config.toml
num_hidden_layers = 8
hidden_act = "tanh_gelu"
norm = "layernorm"
parallel_block = false
init = "normal"
init_std_o = 0.00372
max_grad_norm = 2.0
warmup_steps = 200
schedule = "wsd"
final_lr_fraction = 0.1
MLP neurons of a small language model. Each row is named by its layer, matrix (up: input weights; down: output weights) and neuron, and shows model dimensions 288-383. Each number is 500 + 40 x the weight over its row's rms, rounded and kept within 0 to 999. Numbers have three digits each.
After each neuron's rows, "fires after" lists the tokens most often just before its 100 highest values on Wikipedia text that the model never trained on; "fires before" lists the tokens most often just after its 100 highest values on Wikipedia text that the model never trained on. A number after a token or word is its count.

L4.up1236:493482539480485481471432461525517442493467477524501434475538476510514478537491454440443479528526504510518537521554511437463516435462505460500385507474442573486525549504485478544459547477502512490456512467492431535482518580436470517556468548571593522537482452498471500447481438561405513554
L4.down1236:467482458524527596556491499449523489483531466536450545518519473449516541538437487572468482503456541520506437490359530502458463529556428531489539480456433533539440524557533491489429538499514468558447549539533520444512485471517494501521455523473538550473524413497470521459494443501496450410
fires after: " |" 45, "|---|---|" 6, ";" 6, ":" 4
fires before: " |" 43, "|" 14, "'" 6, "-" 6, "." 5, ";" 5

L4.up733:440568468510509532491515485490484469524519465539530459535427461521450488484450460523454508498498497465500479513505497596530477448500520470523433569504493543532503516587520521401549465580466548529512392527464528512432544548444514508562450571501561492481526439527494484492622504493545458516
L4.down733:502494476531490498487502606477478456436499491495561519506538517534465492526527468534474520492489492486538501510533535475479528509462546584511602440496524525545409516528489526473504469496502567500472494478486486498597527541488439476489550483542471512545575466431472505574533502430516511495
fires after: " |" 60, " " 16
fires before: "|" 35, " " 11, "|---|" 10, "\n" 7, "|---|---|" 4

L4.up711:494517523564496491597538478493485393493558443533542512520499588532474479549534514525455517505466513471576553544503496552460533469510466526494449481496464550525479559523572500498413478512485542512489480494534513520491530471512458503508462444456488531496421527538468570421585503548533532434
L4.down711:552489549506543501544513513515463443532573548511546531517507442504530387503489397488453441463546448498482546510413482496480555459528429442536491515514512510604471469531522538468419550545438465482482507476458493536503457549594487487552532492501542481476510534503440423496509545466472431508
fires after: " |" 77, " 1933" 4
fires before: " |" 66, "47" 4

L4.up669:504452443501517536488487539550488456506520520542489508502500479498429461473488517490432506462487509480491495522411619511498507467463453498501473542493553512583488464501501439456469487558517459408485513546509558516513552530454543540478549480583486482525557503515570491514482483514549520479
L4.down669:436466523556568452449512534522520541478555517502462572535471492461512477459455464514478555440523503528496475548512476461493451537507548487519497444421583495483492478538491462478502523485466491485471494538479526486475422547512427474446507467543510486531542622656439520496496550575503513527
fires after: " |" 71, " U" 13
fires before: " |" 63, "S" 13

L4.up1388:446486511488491511431512550433510524513490395432469520518469516448479467574570412502518529465499461514458514586476615607515466497451548525499431433541496483467459532473473532496455527519502487582499483549533589540538476499511599478555569488483551536461509522553548374471469525515546444484
L4.down1388:457505464500519478541484522519564453496567536485504491522514553457464483464491520528522517470452546555484404501471465504457494527557459452492567528524495443513515543480508491501478475526484517506448477523457507429536506536472482498547512485386405482525526530512518492490508408526513433501
fires after: " |" 43, "'" 10, " New" 9, " –" 4, " under" 4
fires before: " |" 52, "\n" 10, "," 8

L4.up1453:487506487475525582510484488508550540575514443469527547476505516444420506488431549452492540521510440504464507464512504471549557463507514598491452532395476477492472509551565525495533488542503465431481429580529531545522522502540492443492574490484484562477547486521465508518502514496492452449
L4.down1453:491448517538509454494435458468495525492506525524529448454444564504501532487550522524490523488499444545460525480482446458462480556465498540444508487461548481508409477511498531506563425466485481534507431546445490490457525460487475492528504531438415483486505477535503522479542452500471550469
fires after: " the" 69
fires before: " of" 54, " the" 7

L4.up915:418607530481562558512523563463543546444475526519503538479509427543520478508501484544504553492573387447538453531494524550467577500496459502547455458510571559554504488476507498426586515505467509488449483453442511506479522506444445506577485476477455431514538461518579508477557488495521531488
L4.down915:508498496478497512454498508502557516470421532551476462477554462448458520490527461500503411538433487468455457539468527526473505510545545490504596495459447489525461479560594569506514394493511484497597502502483475548556490534562553459415479525516490512493438474538501483498524509482487480497
fires after: " |" 85, " " 14
fires before: " |" 64, "\n" 4

L4.up1227:471488448563470502488535554527493462491436555456527467478535613459553551514511525531437511499486457412475514511521484487478525475505458472502482497446522484532473539554553474475536489520485572563492428467415518462519464547500549536507419422528428465597506461392460528427526529549448513494
L4.down1227:519501499440442501416419508428567487538577484550357469532479424500538515496406444546468507497489513528505453453565505516476452508519500567541451540480486527477511465476488493471475508451496419424515528553436439497458487487520540531538535446490482484515570517562527487566533476535510525505
fires after: " |" 55, " " 8, " votes" 7, "," 5
fires before: " |" 51, " " 14

L4.up127:485558409539514495584511557526526401540485532498497418487551572493467492542516525496505484557517498509514496532526504483486540469457452481519524475478474518491494487467567507525488475489501463558500465474455492506409508577489455461417461510569569517458481495466477469456520401519397479499
L4.down127:521505550541472532537502507440518530452507530450603481547554571537533464419505538454504542489513497459547463471526457507474543498486474459477536591554536481519517535504507461541446535472488502519478534535431488391472513468453534476564514485525505513566557502510518457460531541549493521500
fires after: " |" 41, "t" 5, " 15" 5, " 4" 4
fires before: " |" 58, ";" 4, " 4" 4

L4.up30:522529459510429503511531515578534499514513468475482493468491495490496467529524432514557491473540564517569492529483526484452563532528463431447492571538519482520414543422455535501469497448530489484499520516514450495503463563436468462446616520498578480458554491433527534461537465497494507564
L4.down30:460501523462527498530430455429476452496530433538538530504544515468492478488492574498508490480527452525463469462499480446500589523499472533429553522580552473544526432562517560531471541538412448519525479565523466513509512458552522462526512534470466485484461457547502421507486497530425477519
fires after: " |" 49, " Me" 5
fires before: " |" 52, " Mc" 5

L4.up129:477470441466488454496497508460474594557493541523437512557451498501505431514568515571537481521564460503551462496503443534517442472511546526500481405504493482471533475448514491533533425443513446499451525545499432480461487421503540509464439424473494551476464527454537486559459563479516477494
L4.down129:498549574491541505480428488500570510514479476474475589483519476485507516475446479538524478546462530524483491491438469534489537524524476494438540513665473506530431452559507419428476552530500493527552522488499487484522475508535429513571487507507503484500484511579495458515567505436432481561
fires after: "|" 59, "\n" 19, "-" 17, " Total" 4
fires before: " |" 52, "t" 7, "DF" 7, " votes" 5, " -" 5

L4.up374:534604507522551477453488514553486563625483528532525504417560492477519515534464547531472462485526498477439517484484521571471439472525532489499425484549493539533502485457492530522486496587473459448570474503460534523458454423456529527517483511522467503521484492467477506534488504465431476475
L4.down374:590555507403519457482550481519531518496523416516508562515560479451529468509476487488515435457522490452514539541477413479487495521494473527446473510488542511502507437574549612521523489565452432441534520482503523472466542534465424513484433465490525509519449428515505477480502532501475420485
fires after: "-" 51, " no" 4
fires before: ":" 63

L4.up331:547540470516507533520545496463504417469482575425495511526497554565534447469534498537436460532483488409513518547508541538434516448385472477539508450447507479459507506498498505551551432526523495484500553531497481492488526490541539497557337472539522484559504509504487412487506515546470471562
L4.down331:437470515448546536470455524486497566550488489495455447503572463493467520460434483489494479462518450554474469463512533498535504501605477465552505519509498471505505496539520437482480545455487480462517453484425534452541468510472486495491581537448431525550557451498528511475469498450491573478
fires after: " " 36, " |" 25, " votes" 12, " Total" 4, ":" 4
fires before: " " 37, " |" 25, " 2" 4

L4.up1171:481558468438516557475470497549530534450474507485505487425440408499475444522469436522499502472490445432533506473518532497493537551494474472512544494508531531545504458532462483485524537510514525529559473569560431552488437557473474573532482490519495394491498474528545498472535476480494514517
L4.down1171:521450497453483467484508502504523588490471530478490457520513469560528518443475522543471506527484518493508369547501505432500451433502426517510497513453582470454537505512529495538526552534465478503484446522434509551460572487503590494466496481555517496495559500466527504538458535494527503522
fires after: " |" 53, " a" 7, " on" 6
fires before: " |" 25, "|" 23, " as" 6

L4.up89:533483523469501469519501500490491521470518472488627501421530460511504460496490533653524530516552467490514567517475563538500457485493472473399458454533524488503506577458478519475514591510475528440470478557543506453510502477517475513488538526489480523512444469484479507536444508503483500480
L4.down89:400502453517477613502483549443529479470442561495390473487471478465565521518528514439535508505538578562483456524555500454500589500501489474472450563503576488460468494487436533480502501533535561488511505496472579530533505483502518565476507584510509529579453536518484515539507460446534510486
fires after: " |" 39, " " 8, " votes" 7
fires before: " |" 42, " " 14

L4.up18:504525479526514504463517494558476508508494422485481567512475483548469494427545503496505451505450511476566514473561477453491430560490523529487549498506521477530474486570510571478535547507518549524536549477573468567531556495542542513515484503469521421343477445520514516448513540538477443417
L4.down18:475474492474479543473465580510533567475516448521499448520459442544457537473487434533491446443420501575517406485428428518541510530528494535534414468530464510485593477426478501438478527520496491497510526454516485483469463470536524498485488531429506518526513541548547515486423516487554545551
fires after: " |" 58, " " 14
fires before: " |" 42, "\n" 29, "–37" 4

L4.up360:466427487462487545528537472507512544445459484510430602481525474468462423505523434494503523536485500492536456422510501509553495566518482488492544506512500548484499514497458475424465490509508540564535483504500473515505551556450545601509545582480484446481496509501504453510475477502544501395
L4.down360:518389507502482477519528513468480463462524565515521485447517467503536477451545502478462557528551535506496487516570512463412521516443504531499473535505454527505532502499559455526523541487517471480502496510483564482491480495482553459469552500433482569549577519488539488448452509479483490537
fires after: " |" 46, " –" 5
fires before: " |" 47, "\n" 32